{"num_hidden_layers": 13, "hidden_size": 256, "num_attention_heads": 2, "num_key_value_heads": 2, "head_dim": 128, "intermediate_size": 1024, "vocab_size": 2048, "hidden_act": "gelu", "norm": "layernorm", "norm_place": "pre", "norm_eps": 1e-06, "positions": "rope", "rope_theta": 2880.0, "rope_fraction": 0.25, "qk_norm": false, "attn_scale": 0.0884, "bias": "all", "tie_word_embeddings": false, "parallel_block": true, "init": "normal", "init_std_qkv": 0.0297, "init_std_o": 0.0368, "init_std_up": 0.0425, "init_std_down": 0.0425, "optimizer": "muon_hyperball", "learning_rate": 0.00719, "lr_mult_qkv": 0.4, "beta1": 0.95, "lr_head": 0.00537, "max_grad_norm": 1.0, "warmup_steps": 200, "schedule": "wsd", "decay_fraction": 1.0, "decay_shape": "linear", "final_lr_fraction": 0.1, "batch_tokens": 32768, "max_seq_len": 1024, "doc_mask": true, "train_tokens": 170400000, "max_steps": 5201, "dataset": "wikipedia_en"}
MLP neurons of a small language model. Each row is named by its layer, matrix (up: input weights) and neuron, and shows model dimensions 0-255. Each number is 128 + 24 x the weight over its row's rms, rounded and kept within 0 to 255. Numbers have three digits each.
After each neuron's rows, "fires on" lists the tokens most often at its 100 highest values on Wikipedia text that the model never trained on. A number after a token or word is its count.

L3.up76:143132097116127165110128153121124104129126130154118103116111113169118153137114138084125136156122120102151143105157159089108149113168134144117137123168143114186144166175126124132108140113131131142085127206130150156141108149190124105110122116136066131124104114153124122096138121090120133131112125127113154109117119105119140119100118157133097129180159107133091099160128138113122144127113145095129109123146130134182104147148127103093166143141099119132149104077105121130132120121155115082136114147099126125127171091097130100127187125105093112084143148146127167122165112137124141152147109166133148105150149155125122110131118165097101186131156135074112097129152132136098084091081124126108155114126117161108098120175113135165182142102108166101145153106117136112116164118129090
fires on: "l" 17, "k" 15, "ac" 14, "ic" 8, "ar" 7, "er" 6

L6.up752:158157113116101112130139097161131151130110064119141117155139124168112127137115102156129138120094141119142108151124155168156117102114146094130156154152141151110102141113165140117135126111118117075143124143096120086156120088152152141112150103154103128129133150149136155114162152110142111127111187136152123145140130132123141095120134117117128188092117163122124146098154096155139102134131142158148112145133112103089146081151077160146102118111121135165116163140160143132160114083138149122122127091088163098117156110096133110102113088102111166123156142134130122074088133146143145144153172111130095146116162139145122143121113135098090102114092098150148124116184096105122081119106122151152150105129099139121144096130144111141118134092118142193147094143135138139180113173087070
fires on: "ly" 13, "," 12, " or" 10, " and" 9, " most" 7, " more" 6

L9.up506:127155137100128131121152152149082155125152117120131084110132137170147132111116140143086087126124150120095081141082098129105109148133131121146120156172141116108141108096126114108142128127146159108114128147035136142070092091121126141126110087152121111189153124143115130105128132125196081185098119151121148121139146098121135138124134096162151097143098105117142135097144116116121129148187098116109121162146166147147135154150141144106123094114118158120122147131139148123138114180095108112167141132124083150139114171136122164111145107098116105140149099133147107131112162117174112108054135122153166093152149147123130094135118106162127131126106116128095152135111151140127099134108135144133144122185101136118108162080098139117152098120124114116141165150124110131138110147132085
fires on: "." 74, " v" 5

L3.up893:138153105101147116125143163144085134156129150113151122155120144175126159194080134116091084119146133129120147114143110151119116100122125195143159125133122139182120096128089147117104129117093119127144114155173127152087095135143087114142096139154124177112079161144135102103137113099154112127095100136101111160126137118127104104160141138156150104153131155115151128142133120111165153098095104137137076131105132124120111145156118110092115118103074145158144130111122160129136105102126095154147156103125157150135146096177165152107127098128142116066080159103139140127099143179123118130110145112143130131108104164109182119187099145130125147098091171137147141075120132117109115110106141165118141119128096142139139095090130140115137101135156155087133145138145113103142120149124124
fires on: " as" 82, " As" 5, "ference" 4

L7.up388:166130084064129118099141128156094115124127131117111118152178111155108112120112144148135076104134112120144210190070157140146189147140095138089154125142133108134108136126127127136123144112140101102177105143129161139120114117154122122113172113101100145118105122147115138119128141121132151114113108065127074119165112146160176138099131149129158157133124129115129127150179136129122109104112104140186094122109120135135140093126134130109140121083116143132124120130115081117130121107088160176122150086181128096102154110117109095121122160120138132126126172136138151116104148089132144100135173123097132127117137158173113130158116124118163127107144121130139115162141092136117093075132112113107125146133111099149123131142161103131098132105135140139201115129100126126156123089150110
fires on: " was" 21, " became" 12, "ained" 9, " most" 7, " being" 5, "ly" 5

L7.up20:107113094111160195112127154131112139127152106152092120070096137108143147161122149104104092128149115099141107136121123133143116141149128133133105095162114124165101134108140125129107081119120157113123121130118166122112117134124142137168123090112098151145183111159107155121132105133148112144114120122109158116140120147064097130141161143134137128167166108108138138144158134144132139151117125139131149127148148127159080167127148126151154127121139132110129147118115116148152183159132078100136164103160100159142107106141117132127132101109106138105156109117106183109125120149184113155120123134102121063169141112107171114140163158120126133119187104097131115135140109151095090134072107100157115155119098111116147121128121087166164058150130111106106118073125103111157117172158119
fires on: " s" 34, "os" 30, " of" 14, "te" 6, " pro" 5, "S" 4

L3.up532:101148119141154114114116174131129157108143120121100144174146085120129121111105153136095108125150107113151130102097116080146077100124103142131092114115129165170132105136095096139156142082120156091088115100149112165163101086176118098106112128164112097139161163124135116159114148090157115093106129120144122121118149142141137124120110114118103118123141096156126154121157143144100147157157130178163151178127134103078098144129181070122150147127127133139140104118143120084143120144128133130156102136114118126102140148148113095120056131120141164088152142167144147095127121107157143090139144140131153162093137116146158144126085143179133131109127174159122150128085112159087134115138093156123151100140117111137130127111109126119143114167157126110176140096100152130128119174146130
fires on: "ac" 27, "in" 19, "ing" 12, "av" 9, "p" 8, "re" 6

L7.up306:143127122120121108149155165105154128086118115181179096113094162156123164097091104114119110143105118105129131141098165123138128108148119153168142154105099102089151094097081084117091125110112168142159125144087138132084094104121123145169104108146139122127113126156126158155131135119149113092126128118105168130140171141081110151138122113136123073133085125131121154154117159111125151102147118146175122152091134165139143136165118130124121111107132108122094129132154155109138120156141124138113146133107103125109097154158142118137142151097152162108111121117109163119152173081133123161087127175103148079127113114118113129120103102166159131119114131162119157111145144151116133130089088131174132113136108153076097151133125131119130072101096132164178171156127110106146103163146101
fires on: "." 37, "," 31, ")." 8, " (" 7, ":" 4

L3.up446:088102093124105102154153149117133140146140088122128093144111133087120120133110123150068109167165120130168105139070117145111073122128117136119121143138145107120080139140121141110138162153125136129176093109153082171123118108121130111129095098105131107164152110084167120134142126055136143161149160133151108166140095102146129165126121135146132128127097161096155154115140152143121139112115088122164123191121098110100140138113193107145121106152109177111113088145133109112160108149095152140138126131105098118144102162163147102108110125118193146095130133087131103166146148098126109133150114135115148156151106095154127133114152113170110132140151126122154122144109161158122117128110113118160121135096133149137117118166102130158164108130154141100092129091095152119153128101101142
fires on: "pl" 23, "ing" 12, "ar" 11, "av" 9, "ve" 6, "iving" 6

L3.up376:178117113176125135119153131119116128121116133109128143155161125134126126129110140148151162125111100134154080121104100112074077094124137134126141143107158134156117116114126150079120161150123112093111109183101142103090115126148083110158149104101121112122141152080133109092069117153120145136099099102116197101132127139128088161149123141126097167165144147125123116123102125103170104089135104111151123130156097119091133135121133075131138174139170140142116146132119117149156130137123112172142117063094136159168123120141079165123128122198176097157114127125134098134102125111136169101133105152142103104140139111142147111147138116133133156108127096130116102136076122116129120154153100109145123087145129115164156113136095147147115159141116127086129106124184128132131120120171103
fires on: "as" 22, " term" 20, "ap" 7, "op" 7, "ad" 5, "ath" 5

L8.up810:142169143112110083127148151132118120130147141115137103167124125147173135162131093109097140126093136125105145160064142151174134152144111113160116145151143097151122120158115104159115104100129107153146149107048129121132121147108081129088158133109145162146095110108159146138101133165139126135112118136114132120119129135108149118109103100099156144143159160148150119107164138103143145111134110100153101193113129135136144165149117134114138121091130161152126150094117117134136101155131119176139081132104153106113128103104142153142132115131122111106132136072114141107148088124144118127118118154188143154091160105121154121147151127135157096064090163132154177147146101111118105108130083147135137125073118178157093104111129132102135090129176171119122107151084152139117124104148137
fires on: " comp" 26, " as" 12, " Comp" 11, "it" 7, " on" 6, " a" 5

L7.up234:105160114135123140159152132116128099117099159107169115121107130100121130081091143112136117157097144164165111169161125168134109110197080078083099150125134128093099090160082148119133150151127148154109090163102161133127137146139156130135076089140106157099130138159153124139120151115148111102153083136104121109129104112123155153126157106156110112119142146162138143101132104115107180051162123134140116126151139117118118136127113132100073108132109121129159138159140126095172152160169102133132111130128132114139155112103117135155090143113158137126117102088062154138119175137150124129111117124124119135117107084148152139176156104112140158082160132142146166121130154143126105108155128136129150144110184125109147141124140113133160142113092146115155117149125101094139137109143116
fires on: " C" 35, " c" 19, "19" 11, "C" 7, " a" 7, " his" 4

L10.up151:102107124057118144076151126083104149088136095163153097111127095151095116152149117135123142133121102125101103129097116158138068151174147138093129139133123125109114102121104106133109123087111118098147119106120121111142162129128123136146095136118125097150128142171133161158125153140141103137140128107095134123138163170075176139126117106163117115088155094144123109183114090119130130110115107108134080145161131144152127114132137126146148162111102120132126154148121135120136118199148105105148133103083104145138127180135123140128143133171132169130102108117142121159063149148126161129092122140094125099109117122100116124135154154131122105153086142133138114129120120117163176098103101130160134072146104143079117150165129127129086139175151100093153156103150115147148145165145125
fires on: " " 26, " N" 22, " W" 16, "-" 14, "." 14, ")." 4

L7.up243:112143089135123141144119111129156138078114124131152119165138151144114115138117118135099083155155182156131109159105074139183087092175117108076133121147127163160133160109143123102124114119112173125136139158139137129138137170116130165130108115150114110066126162116161166143115178079133114087127088140089126146151099092131113137123154144149120149111138092149135106135157131121121154130143170126163144117123124108122104140145100087120126139127163080150103209120152157123096165116106100094133110153146107102124133143121097124146108108157153146108137105141060128110132124115146144160112096113134158171126080137149159125145142188147149144148112145132121124157126144107140129079122099099141147129129128141092152135132101097114137110107130096094157152133143103135119124103126095
fires on: " C" 27, " c" 22, " In" 10, " at" 9, " At" 7

L3.up470:141116100144138116125179146114108141143102152093102140134146128142096196157114081154134152156115141114138153135110131123105129138117130115115122129088108114103148184087121140124140138111135192129131158108146156122110108161091130108130107087138059129125110094120101122111107156160134114150102147140099142177125144143086080143125098101121128168137117137141143150140139120092131112101122151117071150148158160126118114133142154092089115124192148151114144155153147133118112099123115105086129154135139130121111118135133139171105115179150131145100101142078121132115122150131107099128144160110092150107138158116151177094112154159142112129124151118091135100165090103136123153144130092114162111150136129092133156115138167152148151081110149157122104077075132115107120080114125134
fires on: " " 20, "it" 15, "os" 12, "te" 7, "j" 5

L6.up100:120147117155122145134147099158141107126135138133105109130065138150116084106114103147095104175141153143137117116091127165157127118156105101151137138100152143130189117122117142084120156168174125204132113124130103079155122148158115124159149138076086146139162115126087140177133141133142147146115125105115153091156109129130123172104097131128169106085146171136109147155107119145174084100148118131104139088143146139123129090142131148132120106122120124116136093139156130065099083156150142115164151158171143092126122123137162094102140124113141086122154118107125170131121135113108153114163089129134121145145124151135128101126158123145128149125095133119086093122145077139113095123115082121140073149121133100119145156149095102128133157122115136096144121138134133125158149095100113
fires on: "g" 18, "h" 9, "iz" 9, "m" 9, "ad" 6, "k" 5

L6.up618:128131117125154163109123117148092129116150157132111122082149108140116117128135052095110134120118135160145149116115099178131111104139119128143135132152078143130136156103116114143102160127141095121147116096124087126135118175128096098114134114124123129146183166124132121134135158189163157106136125180111179111131121115137107127068149142103119145115125152082138154146147136127132107143132119103141149118087144103121059124080107114096148141131164128170115135108160111112149189150107114122133120123083143158094153101102143158116127078144101148164167153105181108116101148101189159106126134136091110143131123122137130091139140148141099143121147108106132110133116138131102124138161142069074142075114167149108110128146138110129109146115111114145110147121150112135135125162163129
fires on: "at" 24, "ed" 17, " of" 8, "U" 7, "ul" 6

L9.up528:150125137113164135130136125146130158079165114179157125153130152172106112128110134095124087148115101159123104138103143148143134167157160129104175138120138147111162120124105112165135119123136140079136116149121111107133088076116157120127131137112119089170099116150139102133176127116142121147110153138137088141108129099109112083163085141128121112118120101120096144112138120135184115145126139149082107176156121133135111172174093112105168123139097117133134098125148164148112136186126131117097121114125158117185139146137133117080129150093092134112122103152111119132117167180156098117124118166105164102159123124114130091110151133109143099080109129148162127154147132166104107094123090143155103069128108157124167149121163100118110087090102129125151132168135130144156137127126110
fires on: "," 49, "." 36

L10.up341:122096105158125141131097139131115141100154086192119099139090123147080127152133151101092133124141118183120139120088128095173134126124122099151119130122133083133143144127133131119118120139128184140089134130148131102121145161118086142126129169109138150106121157170164140180129130129094062124144194105140120139116169150141119104102135131169113125145111124109175148139137156100127109101132123132116118097120115140078178110152094124157156118108117094081110118121090101120163126123173101119139148140152150131150152141129154090132119118117112113139100144135177138075114124151106150183082140159108148139133095121158123090128082144110112118130129131119153137149135158127092086130095132130105126117108083110172128150138125180119107110141146122119152129160171131158133124144162096
fires on: "," 22, "." 11, " d" 11, "it" 8, ":" 7, " s" 6

L6.up813:129160112107126084147118143060159096122182199086091120100109103119135145153139090119089094129136108134145141107175148158141138137122081120117171103143140140108142133128128105170153100173103175130161150174130105110119120145130122070127117123120122132112128144129147114106112116130139125117128155107136119130115127099140160118144133107167151168144137106112101123118178124128117102130133117118168079062134133135171120105115116111173171103170136121135145129135158119109083097128141124162136086160168119114091137157143142123084162089120132135107149148112150125125148140140111132162114141130154113125123089126107102141130108115117106120111107145147144106128124162122104090139129102165109104131149102064153146150147120157131125145082106142139118162123086102107171153148151092
fires on: "ell" 19, "m" 12, "el" 11, "es" 9, "aly" 7, "p" 6

L6.up895:147117091095100103120131130172150114101128113152115145138177143137112128117119141110102140132124115146123153176156119131115110129129097157108125129114154112107161093107068106133177145087108114104125138156119127154122131121123148117110092088138123110128129128127164137095164101132145166092149135140130119153145120110141124140088139142146110143147109160121087146110133080114109106099132162114127127125140150146084132139128121095176150163168113090110098144126138127162179129175087104160133135126130109140138128098132127106193123150157132132143110143099096178122116084175133174114136133098089071128122165132109131114113075116148069130140161133123124186129160108144093059142167124099097150122119133135099132121120091130144149149132108138154108129132145161087126105137177117
fires on: "in" 26, " as" 11, "ort" 8, " in" 6, " \"" 5, "hen" 4

L9.up483:151134037138125113095126136107129098136135129120174104084177158132116138161130094116116109168096177090133145106118155127132127118113108105105129139103114124134136106163128123104148142132144123195115125160138102142137143196135141166141147130110094148091115175090110124159131161095112119139146124131120118124123149118150137136085134122091122117141113142157161146145150132118123118092141101116132128142135101124085149160107079149161176153109132080119125151093113125130132164165110122122138129114137115099133086114124078133120122092129133183096082144183145117095109096164132113123118136124150181175136112098158150098095128133127173118143152130112079101111128157144124118172131135139117125091155104098137174113118123104129103113137122143129104129136134142133154079149152121
fires on: "ing" 12, "uring" 11, "hen" 10, " at" 8, " At" 7, "ough" 5

L9.up296:148116119130113145138140129082147119123152083116110129151124117123115149116145143122132097138101104111165114135129123134118156135141134142145123095128093108125131167111157139136158171150119178093125096153152108117172158112165156117170144125116139118117124109148089158071138120130111145136149151117134089151142114137115125120122100107109102068143168159087112131115122138130193099091130147147143173115157114127118110128158115151133165146077141149092123148103131146147153133181165128108119131139110145136156163117158163071145169123132082162121095123095150084148129107104144160115125142112169070106099120131144159122076071130145129099143076113155107139121113146124127157115103100148165108131076162128123126130113118128101113126088115142130168104158124164113085152156127133
fires on: " al" 41, "-" 7, " pro" 5, " hel" 4, " Al" 4, " \"" 4

L7.up147:127078167069123117140099138120104103122119115117145130123113120128140116114119071074082135139149070141122135141095152170130112133141142134114166149149134110135137120121113114172130135145143152181072139115113112121121120166128090137131102120122060123090158141153127136073118160137158107132149164141136095133136156144119132093174120139182164125130171123134173124113120125150127161104136107161130106154146149167125126093115136130113161138136145112089109082136123146112115135124099128169125116124117088123152154141141109164168138102133101169133166093086124138139098114126108106132161110139133119142132174131112154128120101141117118141118115190136157100096109129110134092144126097144121107117123119099205091110128156127115156084128122157129133103102129187123158103136110133
fires on: " comp" 23, "p" 8, " result" 5, "v" 5, "h" 5, "re" 5

L10.up167:122183106126127138153119141107111110154150149155163146153159113137163129159156137154129094153139126140115122142158125129123166155161112151117148085132145150122168125135114066114120140148121108107108151148103178116110104152086109127105106127116101118104176159134126106112146128109124064113157133156150110165080061146133111127155127152123114108148125141107155157088097135098149160082108128165135146145107096131115135116093116113097157137081127101154115104109154136100189122110135090153138119100148133118139117129136080092149115094116140123150134114111167094098107193124148120135092152140150095115088160138126145095088143169133164164141162137145141119169152105121130144118111131124120138124115102087081138122119130152137100141150128110096110162064138144124123128120120143
fires on: "19" 19, " An" 12, "st" 7, "ob" 5, " in" 5, "f" 4

L10.up150:133146103144149157156147157131105078148084140102146105098176131136115128122081131091100130103164137121113173177111157096114116141127148108139122084110088140127164164141092105117142124120132093109110126128143104151148163134154111176152089133107133085086126146115128134155181148098136127143087148195125124094129101138114136130105164155170122173146130159172126139121134120108120108120136137168132118147134117128123117094101076150115124096122083137100113150099172108126088142104101126123129127109149139079142127137147130117120130100131099132125102153107127126113152105127140094117126148175085144123167149142146143161117116127117165128164086136151106115101113127096112098152141153148166116059169158117105180156141119135155108127143130138106129152165146156130138104147132165
fires on: "," 12, " that" 11, " wh" 10, "hen" 9, "ough" 6, "h" 6

L8.up210:141140115134135114114166116166113123144114096132154146163109132203076126155120124103128128102098134129117111133086111163145102098116117113106142153174122111148164164156149160135112100122129138110128140149121088118138139143156102119137118134144113147119151105145130120124151120155098131123101167113104109118162120150145123124123105145134107184095133113094145180126125182152117136145139099151155129136129139076103128151124126118110162133122129129097126055080121106116096104146127124128168143140150158128079126107140107112125158128085146115166150129133139144065144134105143144069133150147132137182079164133122142155119095124141092162098171100119123140163126178128116103123105143102093159098136123131150128130074153154127136151111103159151138127086116119145138092158149067
fires on: " d" 42, "il" 10, "us" 8, "v" 6, ":" 5

L3.up845:143103139082109142108130171146128142077119125127144128135167125115129112111110124144083123185156126141155148132110161068131154140168166160109105142098147143147108172160149111150183108111118151108165138140110083109131115143131112111117205150138174119121101094111124146149160132129146121138115130102175143139132126156123156137170106155139124165127098177074145100125148152118120129106169124126122098106146148133149145116125121119143138146175137069126065142165167125146149125129099102096128098107087151112100113120133111137160151092135161149107109125085130127134090140120164168118139098135113101135083153120131126096122139175145146090093133146117117118133071123135125129143128132132094106146118125121155128134138127153119115099132095170098126109139137157082141151114113156
fires on: "ed" 19, "m" 10, "per" 9, "om" 8, "l" 8

L3.up32:135139142120119139105097190131118126125165146124146159137101093139129146157116104102097120160169121111135141132162160135156134118152126109142154123139124096183102131145128151122101117116099148153133099125118185160065109142095072127094101114119152149091122148115105107111147113165147128118193120156158147132124139167156134101068097101087096176061094117148115121133129124084115099103146137141184132105165127109120128128125131119128134122109116135139115086170126134104126129113104106165118140098090152157116146142114102123159129096121126132071144157089132120152135153113156131125144105183177120141109149138125104149120107121151102090117108130147101148142083143108135090099151073136170157134112107123132128119146136128132170101140145146140144128137160133159132143136163131
fires on: " On" 21, " U" 10, "le" 10, "ve" 8, "U" 7

L6.up401:148106133148145151109120138101131087105139113142101121092073151115138136132119135066105156119163088147116129153166162161091123090129114078136129162119129159157136108143108133083138117133114128108131126145141128103139157117133145169155093135083152105141150165147153098141136138097129102158092119136131157106134134103162118096078094147121095108107147148157146131114128084104119137103134142101128106072142164133131148098126092141148095165145115105090116169075141094068117135150148146118115124136121157117127138182109145151103148103139144099143131128128164124154136124094168110132079191139171082136160128110129127111124140155150091150150122152135131080124115115102151131140132155114149101080154121110135149141120116125088156122182110147151141122159161112167133130123127130
fires on: "-" 17, "d" 13, " that" 11, "nd" 9, "aff" 9, "," 7

L10.up339:099094107127139114101108128114135136124089102154121157125102152156147078104080119133117122097131120117166102168137133128146128095161140153115133121113141144143113124104098132132098171099114204127180138171136116143101124099120162156131112112088096159121139173106131098091118132117109120141152147092116109081177102147108163133110088122145102099100146152154119087079144150145131116136123145138185121125116140108107101125122161117087144144103120178064132127128097143108210104132125078103141126112117156113138130152116146125143114156108134129118124131091114158155116127113157145090146174081187144165125140127126147131106135135159145143135148108124179145135122141111132132153141105118164130125144107137134154138143115128097091141132125144124198146127089133116111122146127135
fires on: " \"" 19, " T" 12, " B" 12, " m" 10, "-" 8

L7.up164:138142115139110097141125098084186108095157138156131139132141136157151134115130132101128140085106128098179144148133116147168128095138116134099156098125093101120136102131119112148113109073116163077158141160112118091159153129174058152145090137118103133139133136159121099124165130152162165126150110117116154089116144146105141134140126122140117166131168113150142140096105080110093164142140118125134102122122161110103091171155114141117164136135115113114100143152131095131171125152126099139129170099112113074143076109153159097136145178157159111146144139070108147138130117110137089143164112133127122109115139114161117086070126138155177099100155119107138163105102138124108107134105097163152112149114130147124134134107117137117152110138148103162147127152138180109132130139148136
fires on: " (" 45, " in" 31, " =\n\n" 19

L9.up219:101109091107123118102128109165133081133132127142119123154086142185109101155159140151090164128113142126083140128099206111129157121133178123132122116109164138155149152153138154141156108149147136128095121109111121114093121183148106091139138159122066151111144115141165135100150110087100121105105132120093139115123160116109097154111138097155164092074138094098110159130099129105130137113095111128170117105093136114089158093097136127132141108124104111124131127148137118114083112119120180142139152147123158140117128148121162132084139161109119157147149132111170148125104181145113102106165169155112097173077137118154104149118150123169186115149101130120104115133103137114153112148163106120127118099094115121132099158146115139128128126147101121147161107139162140119113143130134108
fires on: " B" 71, "h" 7, "b" 4

L9.up543:120136120134156097159135125105151106128112097146086116107081131124147125107104152143119130137082142149139099126121133108119093137164097144120120128118123154113145112136150087122124164126153177133171127118120158169119123118151137093125110106139136100162161125118158106139112099096151160112131096148120146120126155110108163164142152131090153148116110161158101129200173091079111112119125132117172104146126134115139133127127114095117114131078144135106127119144149148103176147140140176171147138124140136127125153141159107123112137073171133142116103118100088128125091097143187141142148143132092089111102149159121138117158126137106146066097171170159133133082136165164106101144086151141150081151140107120108160140107172131149116115143151081143121128164129134091106103103109126
fires on: "-" 19, " an" 15, " in" 9, ")." 8, " (" 7, "r" 5

L3.up147:156157112131153128113118113102154138142130134121166113112138126080098080124135124175148131101139114133128130127140129099113099127107118157121138139147152100130120119139133128116140130160121121100107141133121145121127129119149110128143157159094127128123142119142150165142159143157176151105098079150103134080111134122124158124121144114136161114126105113107166159087163111143155067152141124131112171127126120161122127122110163139107137147124121106141072135118085078121139121160097135112148078179118136133212157135112100138093092111139127090129145151143169139163149167139172116092162081117147114117159104118137151159108102134151151129125113185140133137081123142138063133108108135162106115089103122086141091137120178109093157109131104124118131128102108090177158153169147145
fires on: "m" 28, "p" 25, "as" 10, "es" 10, "ps" 9, "=" 6

L8.up822:129116147132144097145161177133133106140120101128134122129142129131137150177105149131132102138110147102110139090109091142114157172133116112091107083125137106140110136083163162127131167106125139119122169100121149142127080135160110109089124116149126102060120112130102148176115115129154120129117109123118092132111108103101139152144115145129135199121118147116085128115155134106159095100130090109149072103098133143103107153122102115133082111191119085134128177133160110170117159105157135127081155142130108125128117124120114145126142074133173122152104168113104146109051161102156140127120116116150141140087141155153118129118146132118106145113116179158124119120103133094129110099108134156123120142152132144119167142088168136161137164148130107098147106124137149147151177157119146
fires on: "m" 18, "a" 9, "x" 6, "e" 6, "s" 6, "om" 5

L7.up630:141140100177156127122135134144174118155135101132172063137108169093109168132127114158161070160154137194160102145157116132103121145127105135144123129120114093124093131129111097102143108133107111107150122145162140135150167133083113123137097107120114155130111133134124162150115120181112083121109156112127146171128147146120137095152129158132090114121086127129157088165120139116119117090071121162148115129151157145135128131132127083127109108053146135138147122132133144072140164150138094108119133136142140119152142103138135147112143062104137147152116145123136138109134160108168188139148118115093124135146107113142075107156156127140111106124131148121150078150143149114089149089138091159127174129093139137105155094126137139121092148136111139140121105100148129121162133146101107
fires on: " S" 51, "S" 24, " s" 14, "-S" 5

L8.up606:117170109156111106129088138130118111138140145154121134126168102152143095093114144126080115168156152118158128123159110155165122156154138143136103102105130153100092133130135088112112133118136136139098114129132154122102111157140066145141110129149122135114088154132149099118117125120115154145164102116123082107110120143120083132131092162095157137127128120126109158133147104148118160152144172126151142199128151103149105103142104121091061139078135118116124116093163122125120121125087138176159165130142125117125130105118086116144110140115123178140146112106123140091127140160128119127110140145104071093152124150117180164153153167154151148105128130123115158173101130118127106124090101187122105114121078173106139155158145155137103150110179091148134140158100141104153135103126100
fires on: " with" 44, " in" 19, " f" 13

L7.up557:154150146124135126087139104137104155182160062165196157123088128117123095157132152099128112125159137137172075146135156153133135128122131117126146144104100156127148106129131132102102110104121155161153113116150173135172137143147140111138134126144123117129095108130121119137094133161101133127166132163170142144128121111183090161122140133116131124142131138084134073144114121071147154116108133105133121054136168164154147161116089122102160099118119160089111149167159114128140121145121160130133101102127160105126127085132160109146135137149139128082157152109107112149145102171132127107114114152147107159152110095102125124119091139101125086131098125128131157110122133116161142100118115154130151138148142124138134139107141106149128097122071093119079099107110172083103118093125137
fires on: "ed" 20, " used" 19, "te" 7, "it" 4, "w" 4

L10.up367:087108115164154162176154123107140103124138115133146128125130154112152153118106138100116134098142145128106125127157111165142121114153116135112104096127142159136148143111092120117176116177115144087078126126104120132121130105115181151104131129144085162103149125105146069107119099143172100169093091117113153147119133173095112132118127138109104169113077122152134146149152149134126118077165160111150164115159134111146165139103134109108111135105114129123147116127166135104142127137148100130142177151136129112143100086109100102125158141123129164146092132078149112096131132138123126157142136115090094105115077111159080134155116141115141129123096155180129128147137139111114113144148078172129144135101128136133096118118110058206129103120121144120168128102128140143176147116100134
fires on: "S" 20, "-s" 14, "ec" 12, " |" 6, " S" 6, " trans" 5

L9.up114:117191115116137126172118121124101131137115114170120125115105141159112147090132150074118090109129109126111144127154097122149141092130127126140121087124141108178110107092134158118112083135138136082131127118144108098150077130146127103154166136093163165153116129127082125120161118142135106089169100099073130147125167126110146128111152107132092108112161082141147165116164146129142117115105090109159102124144144133110107129154093160144177127129123122128120099139115134145151139133147087088146125126096118107154133116102126120124117190116127148081122175135114117130129154096147130104151123123081124194149133127122153191122163158100114169122136134105100129130149145112171141091105121131141147135141147130143139135157142100159168102187127100120127115096103134171153144130162166
fires on: " s" 24, " C" 13, " S" 9, "os" 6, " c" 6, " T" 5

L6.up396:110128142159116128126134144145181087130114135107075097128139109113162138135159117129093121171122149132120107107152111115078147078152126127160117075125143109132126104126134109119121129179113158096157117133107125136138072169137111068103152154098144125142110144091092136117094136139136113128079128134131116115141177127144138120142119090099142079109106073145112137152133133114128099143122072098153119193123149170129137101124120142169122152124144131126127146147125151138155128137148141161110153148166137099160133155135088137109098131105104119131100163175141081114131128130140105146145072159107135100143113108137133117094118133179118119123122168128141155110133124129102120062123129128137092102118116106141114123156132144146156152089133122172133162124118077117164122171178105
fires on: "m" 25, "em" 12, " ex" 7, "le" 5, "es" 5

L3.up759:135107107117164142100123131125119118131133120175178141178103112157142160136115150143121156111138128136132145150155097093123131105091092153137175146135110115155126092102117125106120118143113133137127143108129112091146169132116106152138127123110084119118128118159069127141139144072097134130154073109145085123099120139143112109100135145137126126148122157134147139115140115134130134116104105203124135098125147143147099140131130109167118084112108139145175116130095147138086154145146093134121089106114216156105119087096171132160156136116157140141138130108079170149119137081105150102103116106133163109107149130098116102132151109113130145144076153118166138119112090124161120070142135140084130118124110127187147106118155143104096120093165122155148110146119141124158116107089154
fires on: " At" 29, " As" 22, " Be" 8, " Pre" 7, " In" 7

L6.up769:131152114128127129129091125156131129110150124156105155117174106167074161140106131120151118151085117121125103145119119154114068116173133140133157112134128127125117116139109125147158168102120161123166075125073099114108124139154127158146107137135140181143105177155092152125110072144155113136150114127170104131135116125062081103136134151138133141106103156147144144098129130120120147119100123077127133107108159108128128130153135127059144157106146152111136160112134173115126158125104104135112163103173128117176190148137116102106155115108117141081154090111157101118135145100131105111132099107112131159132091138104123178153165148154127118100145128153134103161093133128085147146139128140146132127156116130096147120144165093108125119073118089151134104096143164134126137140137110
fires on: " of" 16, " the" 14, "'" 13, "o" 7, " It" 5, " in" 4

L8.up357:166145100119122195187135134117097136145086107159142154132141112111130115104121118163115135111144136164136139115143127118155128188142136113155146110180131127144112159150118179132090123106131124114156156129108153137180171147161176125125111114145118109136118133146128105136106105152116123152117158134138112117109135116149110070105181130150118144142061166118147097138150166138130116153137137086126114106116147123132136095125131115145163106124098140117089143170143107131122140094131147121160092127103128111141079126101158151093154172129154106137136145138162092129098130131145117109136142162113093127111104129133083168170129111119088153103125127168136129106108123127107114138139119162100120111133161096150109088117116066152131078091121107120121135098090172104138123067100100
fires on: " work" 28, "it" 13, "ed" 9, "ame" 6, "'" 5, "old" 5

L8.up77:119152122132135142181151102124107088143090121149125138128140120086143145143143145114147137134138169126126116099113142134129136130152111152146126164128124171091143141168156121099115115144144167103123085092136124146143148111120086078147146118152123132086138087109134134093159130068121122113130122115125148122135152165140122116118145172142111135136135125149122148100136057120175128143090160092140142091142157120083173112119121120124143110184169122085118124161157145087144134129158173131075131117086105135149131125110125149110143134137116130129106113158130179099132154100156137134131116129112136179083159134149095159122087167128132149161162072106135099081150105151124111134159056114110136084131121154123130122104098129119105121165137123127112133144164122094131105140175137
fires on: " United" 38, "at" 21, " family" 9, " Country" 4

L7.up569:132076083151168111110117168142148118140158131128162094131175099151181114172095144126117112126124119150164149143145144145133140121142126149165128142104089176092094080112122103126123146095125153145140117109135104089134153138116101163119144054114159154132133105116124121139096134102108133123110170116168134097129118126118078090145089172078125094127133146109149130142177162107112122127124119128126077162076094113145116116143106136152131155082150110126129127165116161144118132174104150194133186131146112103144123139139133145127142162117145162104135140108127137128128165119146119074089109134138084149137159106110184144093119114088117122123150130141126120137146146106123123165130154153105141126141123128169131090125094122128114111116108130150122132146141157152155141124120091
fires on: " in" 75, " of" 10, "ep" 4